MLP neurons of a small language model. Each row is named by its layer, matrix (gate and up: input weights; down: output weights) and neuron, and shows model dimensions 0-191. Each number is 128 + 32 x the weight over its row's rms, rounded and kept within 0 to 255. Numbers have three digits each. A neuron's up and down rows have the sign that makes its largest values positive.
After each neuron's rows, "fires in" lists the words (lower case) most often at its 100 highest values on Wikipedia text that the model never trained on; "fires before" lists the tokens most often just after its 100 highest values on Wikipedia text that the model never trained on. A number after a token or word is its count.

L8.gate53:110102167070137132120189139157134131160116111180162084123104135074088121171118153131147113123174135114133073151100105132081096136124105172116087121138141124115127094186138106098127103096159124083119104127168149133111091129143072110109117107152127089086110137179160141205162073156155138122147142051100122131113131131170128140111099158147094158138147109094134176140084089129078105061111164080115084119138149152140162190130099097100120138193149148158157155101145124139046097141194090147137183173165161071147133095074064115098036124072139128099158163106169087148144135101095188185
L8.up53:097089120129159133102168126113095097194112098120121141133158115085113098108143166118120141100200093161108163155066105151178037132147150131108169155097078170146126135109130150120101134113137130112079032181111130147171171143180140110141101107108123118159120108096118108148127172108120112195112133123147171091125117139099174152112120144098193129127153167139125117174066141085113126158149170091099105129126122182153082156126134152089168172122114073133149117141169119132088138169038111102127105086214106132127154165154131175114081105088121162157171157158133068136110077043097095083
L8.down53:218134115085146135124158115114080176108103137131169102152194082133119151161114123136085136066118146194192132182083126115097154140111116158103092150140128095124103149111124106145157133155104158128158140141133130060151122105111118158134114152181122123113114164134179093131131183161153177083140061159102136098146042079154145141132111141095097136230092102031097114123139191115099105127160147140146133135121142118138160148189121119177146147117124129142142154101153134142148111153159145139116130145115144121133117250059162154102190160125118130142053153088153124155119070135158157102
fires in: "first" 60, "best" 11, "west" 7, "new" 5, "website" 4
fires before: "st" 60, "s" 6, " A" 4, "m" 4

L4.gate312:188093096073148104115149161118126139167124105128133139154130148127086057138112094110157193080104137123146147131129057118117107163149120216087141140153148058097104097172139094149111131151167105121079101120145129141117054095141189167054127148134131075114130178125128086162119107147121141108119106147074128150166106141097115129103084180112165144135131055114089149155111122049063130147159122135119126081047117193081142183139120101104100104215208149129106130128146142179115106155175154116107113147152057156116141134141142122132156150136065141072130143127145095133128076119120115132
L4.up312:174095084138096145095125163157067147174105144166111114174102102085145091099095111161115151158108122149126083127113092140123096175110098135099130189102156134166148085134136138136141145138130109082097143121095102192141095119102188124087114125142121052121128172163114140216134131111127094129108128086093159121119157152160144087040118161071151111140075086161141050186130133055083121138104083129101107103075117169155125133106177100074111229166110095102130160123106101132124108098100127092130181118101065107091152156132191087136133160140125038121139154146124156145136145098121136111
L4.down312:154078124173129108107124145129173114171097095193185180103091100127097084124098082112151154094157077130153119155078137164139157130088182114139136154166132137122114144119138181146092139070102195094123148134136120156164126148055129101138106114135164124129083177160150105134127118058081109090061098071128122111150171151119140105154036146145097104082131063052122156167159096157132103151109183166124149152078106132102165144077158142157107182114102076135113156139113184179187128153120123158144084120126142080105136111076114114112044132113107084137141091145174087144126098127126152150
fires in: "first" 68, "returned" 7, "firm" 4
fires before: "st" 68, "ed" 11, "m" 6, "ing" 6, "it" 4

L2.gate42:116141124180126125090121140104088094062120093151101088105083128078129117105092038186170078101090090122102164120122158114142111107091135143162127169166150072152157118095128129197137144127079202143132159097096160169147132077172136136133074120156171145127184156106167085155148162158085179155040147157097137119149122137093109128123183193139101114152162048078140123126119123169116138163167128145136123093161091162085141110142036134097160121126158136060119136103122119098182040153155106136108128126109124112172107165137137127150114120177150146130129166146159073132107111112138094148
L2.up42:178132106131148068134167081053100079100115133193113114105162089100112138134138094107113076150116113168121112127071160133095152120159165156155139110111118114173139102113104102175108161100151136154123128109120131171178105053147155130153082110117152093157107112125101116114178180136137170146118158215102095081094159140111097150108195167146139116152124122126176175138136087109154141183119131091123100110177047183078139174150056083100138100074156138088118126145095138161147037178118106121108127147157113068161145131119145109209107082117161110164156170161141097155144091127118151084
L2.down42:075126075148099149145158079079105156077110170105118159110137085150122097143091092212132134122114049087099134122113155098148064153116177092129147176142115029166146130094103128186131159128110166179126120100102124157184105127119093116160160087096137125116085122108132136115118092188160133155122136140156081142111055103146119095137224144152091125089104139099029123126165090165136120131143123137134107074144105121151112129137096165106148141139103122158066123086102077084099133128046123123130113130103142040117086127118153140150147133121143094135043141134147086123122106149141114090
fires in: "de" 28, "death" 13, "defeated" 9, "developed" 6
fires before: "f" 25, "v" 19, "at" 13, " l" 8, " J" 6, "b" 6

L6.gate178:128102176137131129160174165152110121084135126124105082096099109125092145150164116089168113082154109123096137148128166150123168137134164116172068126069115152195079102126188101102136194117139153101156125116084111128173136088134128137144158160075152106116162154131112108085119137110158145147125185111131060157127143110114154083113107133123143111115108074066163117081178148147130083080115107085130081105084126115145014093146043143125138110118129104167149075149115169129180135131175130098120156156080129134103149051100072089132114086088171087172178192123181134114101146112059126126
L6.up178:125147158154155126134157140083114089148088183115121143143118070096138128159128117164160120161096099150160122095165095160138097114146110151191102123156146121114129116084124102126129132185114133120153117171107134185102201173064119072099089137074081130128103131111148090125165139120168119145070107126105145119123128109142101084208144095095090120118136080160144125166117099131174172150135189135177177155037085102131135145121151086092067125111053122144131110099123125174169176134129098155137113156136105104137100120184163147019159134143084112101100123113068063160165143056158101085
L6.down178:106127062184149075125173088138123149126123081090071122189105102147137122123187149114097115146120144128147135119172169085125115154093106200113066079121072162168123176104069073093179076140143098151093164133094147156180116114132179190063161140095101126165129152163120134118123156110131106183074061112146143176166151139155134109129165107187089127142097147101111117099133182134130093150138147156102082110136119097115121141130143139068138178129094231135117116125131167091161134143119103157136156131143149119114143042156103100179161134140083175124165091111095132161092158110152111167
fires in: "united" 41, "republic" 6, "republican" 5, "prince" 5, "prime" 4, "labour" 4
fires before: "ed" 41, "ub" 12, "c" 8, "ce" 5, "ion" 5

L2.gate278:118157085121172106079130150118143154173165117168108074131110121132163130158176094111122149144141154185176075127058087186126130100043155108155052123132094111142126112109081132139085115101186111151148116204159075104114134140201184144136078128134140052146137097151148139109168078134125121093109130134117127110139112131070146156108114171165136058155188118146124145126167110147082142131097162142135099106118121150124125116118099143060107170163146104102213156122159172171142112158132139133122126104159086132109113158095130132049052168110099142105142112118176094062087093079136132105
L2.up278:141097137105123145109176163107139150148128082099139074167096097137128084092117134136112112068079118109160059183130081149176131134119208107111127105167137076141145129148098092182136156099143100115144099151129117082090144116144096135118106148151158111165135185195135101225131059125207152102090095131184189109163200105053139126120137132166131091125106128146175157054131107176085161153123154166143161151151102146108090109099103152110098174123142137162144139165099086118102104096070184165134157113147175149133135132103151137139115134104155161135192092144183111093147084161110153120
L2.down278:104168120140132169069130148079156108115106094159197160164144149111103124095112090115091157114143125107125120169152108160114120090116144162096136113237101130100088102127151153119154110129109116142091105125161158171147156131117123154113083094120119106158165149133143069166088181110172064147113125160129157088144114132089127127119132151118091067113086134092145116145109088145142110189168168117177192118112159153149135137091144083111072176134110141095140175085117183075133151104111135119195160170152094115082146211135171109099188129139101177081057129186119100114078100100101137040
fires in: "first" 34, "their" 13, "view" 6, "chairman" 4
fires before: "st" 34, "m" 8, "ed" 6, "ing" 4

L4.gate191:096145091127106143080144113152147082156124161153135093144121152123078086099213121090157202147163147148189164146060082185166138151120127126111133082104116127123083180121119127100135054064151123151086112110112088124160151155144129075128173118121072125143114128119150160152101121155095088168119101059127198163088083152130172166154144102125137144160143132161132153169105134024167177120146099168148100102122144107135140175084154151084117124172096129143107153112178119117144119155099155126184120139166034125149141135129191149130072157115134087143114178078165114132120134176103102155
L4.up191:133095164123054119123113124134129096173127122074156125171180147167093137088156119123106175168128108160195116099161079212127111157145186111145118137095113171120115163134152124009099089137190169120126129144118091113164153150139122094112133111139119099124154068134104139141033077160156104111144081118098162092061056132125131094141126094117030170180111122095099148158121128109152131096133121126145135132084093163145155177121121159113104105184130148210077171109129109180083153115123131085117161129161093125129138114136204160116160156141121121115116107122131125128153126167087104129
L4.down191:117089118105080160068169166120103087130127108130142158131157121118068112141097100176136116139096101054133090107089089151090158120113127142149172130121135104095125127134128064181136185145121154190168138114167090104154133126163067144196113069102164090080186126141152047118055184110128171151123161096089139161137149154095135125140131160101123137067098149103076129178163176160102128167152188155174106136059121120108143156164069149124210091099124146170163180055133128136115136138133161125132102125167129156075083125100120142061113157165111149132127140127120087094097154117129120127
fires in: "first" 40, "figulus" 16, "mexico" 4
fires before: "st" 40, "us" 16, "c" 12, "m" 4, "t" 4, "o" 4

L2.gate186:145118142117160125115099114178119160128189111109134019142194141089111154133130185075156121144156149175105101183135107127142082129119074164179174133166142156134125147100095147158108110138158075144092134091083147100074167166157085130092120050118160151168108125188114135103123167134134133099123107121110123129134114199162095174089102107137175141155170161131187135113114139097138156125104152121151154168105096166142153118142130135131179203122079091134161123120167105099126128150172210157101151186143177100178217126148071132094123106188116069124120116134150111136104164145169119094
L2.up186:122109122125149113129108079120150115163166156131144162160136145153136125118148160128110132124143146160091074174158087129171131142080058140135142100176103155166143173184144153152141148129097148114095180152097127143125145159133142138134109115153097144172099076165054052125116149131122100094064079093198073101151140122100133127153032108190169139121134150099140158175163163136131152116109143083139173130104126128144145109143162132141135203141100081178157084115110068150120133119062176088213180128087146076120143176140143183117102124174103115108094143155129136194100186125174070112
L2.down186:070153164142117076139105063195131132138135125126214148132102162119144102135096077131154158160148157139076071181097123140131124107122091092173149143095153123101167115111129171142129108166138187118118160138154136153100182183128090111176122069157084133058123090153098106095185156141150080124125143140186133129162124193145126095121102134118134080149150171108106161143109162091131129097081146152183183187108112196117114160148104156124152152162125059168164104097154119115097124120122160144099173108156180136087052156086103105088147097126106151142045129161123085153100146134152125064
fires in: "player" 25, "played" 20, "playing" 7, "power" 6, "players" 6, "play" 5
fires before: "er" 33, "ed" 22, "ers" 10, "ing" 7, "o" 6, "ell" 4

L5.gate139:155173106115124110158147173131077124140156144096047109086161108123128125088167140152183043117100203116179177099162168132083128166101167143142126142120149109167079155143150094145129160079129133143165131099116155114114124112128131171091118126141127155164147134167129135115072117111161117145163177156155145136114118109218132129118160138179094165145220125181177125057207103151125110130143102130126133186136122119103115173138108108110137114102090115107072073140204120129115099129186105137109157050150180106159151078125086120151105089084139090143154158089151117145132065103092173126
L5.up139:152120134156154173158147129135083097163158114101130118134068139080113116116141148141167135037169092098125146106116147120082066099114145140143136168127137107170109136114123144150118103105096121049095115188062104124171091136184140137084105163150119153119196198130084111115106168168155132177146120110150165100123164178167155129169075092129173144125126075101158093175135112107115050142079150110144174138095152155128115170188178145163098206113144106098132094131132132120137085089098072132140117093088097159107100082181134129144122158102152095143193143135141102175074140118066153184
L5.down139:139148100162097169127146117201084106082092186107137138112118163087113088136177123127138105129122168166094109139140161158114121175108108127103074164142087153134131120058104130147125098114093094105160112164081129124119165185166132144101107148076091095160161160215094129127175114223132106115176182190178117125133159117114175110096113038118093102207178113172122106140146109157107139105172125126132052160152107114124151105131162160092117107075085120169099163166129120116095128186114154180145160153171145102067117161129099106078109137153104095138094068126113105098123109137120122106
fires in: "united" 41, "university" 18, "unit" 4
fires before: "ed" 41, "ers" 23, "l" 4

L2.gate165:142181128127142145119140113086183062111154155109101071114132193125113110176105107131179098168112147156159169089122130135158150127127111197138089108065181113189128130122099179139167174081137095213109149164070117088175100139147086069140122104115122147101124118054084121073113108145190127137113143118111114156210099103108065119181091123110115139131156087071111158124098104112124157117154093094127127066125079162117122145140080093143147129146163155155097175173141134075153139165105112192087106095128101110099101091104172094100086115168117101115172153152168143153111100137121088095
L2.up165:083119149076117115130098158110194116110147194084151096093159136131134117138129117122208101162142123203128151106110178087142119132142132164077120091103092163172117145080095151121129147086119134149079163155074146114141106121062093119108073099091098073138137125101119120069134166130187150117097114115142090150184100119139083113152101160139131150099152107056065186060074125114165122167176106092203136108165127094131159126152095135120125161111151131125097135153134130059152138111152100206078105090130167106123077109142156148138118115141130158094136146133201142190095104125176077086
L2.down165:119118112203104142149111138107141093164071086108206166107128072153129116159094103174108102107130088110089151133117124095174103117104109144077199122081112081167170203127121195097111101117135157205094096143161133118105127110127115108157079165147121153098120127095122131087144119184108128112118079146171137139155150127116146152178151091132108145020102192110046141159108106071142166177169124074113149071144123115141121130128102127103111186160139161158062108142155145076141139138166123138046131086124136104155093131164125122131112096116119131120042127143133150136129131099167133085
fires in: "de" 29, "death" 15, "developed" 6, "development" 6, "defeated" 6
fires before: "v" 21, "f" 20, "at" 15, " l" 7, "b" 7, " J" 6

L4.gate39:135111140153089134142144077141081158143142076106143106055106087091148150092155122083183103078113185075079154180093089123154122118110069164178124157116090103115138124159096136162123088163159114142125128136115113113180148095214085088066074099144191149188140126107157137073195139144104167135125153112126125112161127130132154143090164117115145144133168124078112138105101123155144099149133067145115104069131126129128123095155127141099149166103075154066139165117114126139100100154087132114142088143161054056142084099119087114142128106130150029136157187128140152182123176086092093121
L4.up39:054093099107162110113095125124111114153103086091124103127151169128188119089105102121113141151097080086106116130116187078159153077143140148099110166179128139097214059102133221154098095110115146096098180168163144158108112153120143086123120144153179122119130124112176111135141105135097131081096182169127068073157149127086097109179151147109176157106135115173131144109155121112143126120131135137179123098196150149073171150168105168151125145118169046138131172099047126129111095189134152127131107197152207123136139147130133089119139126113151116186151183149125165104175134142146136170
L4.down39:109135153147118151130191114056168187112085158150145108182145159189135182147104133133104148132064132107100065133131121153140134139129110128084093173099105113079156172090063049132123176175170163186146145177183137066129128102161125136079127132075173164140087127083175136159138114174144098136101119114063118061138104083089133160116142158143098059165133142123090110129109114142090147106188110128170123188111129089134151220105113124109101128135169140140146131120126110120120128157101072131140122167173125169106100173077116146116146160115063090129095158142136099137100166135093176113
fires in: "player" 20, "played" 17, "place" 14, "players" 7, "play" 5, "placed" 5
fires before: "ay" 57, "ac" 21, "an" 8, "at" 7, "ant" 5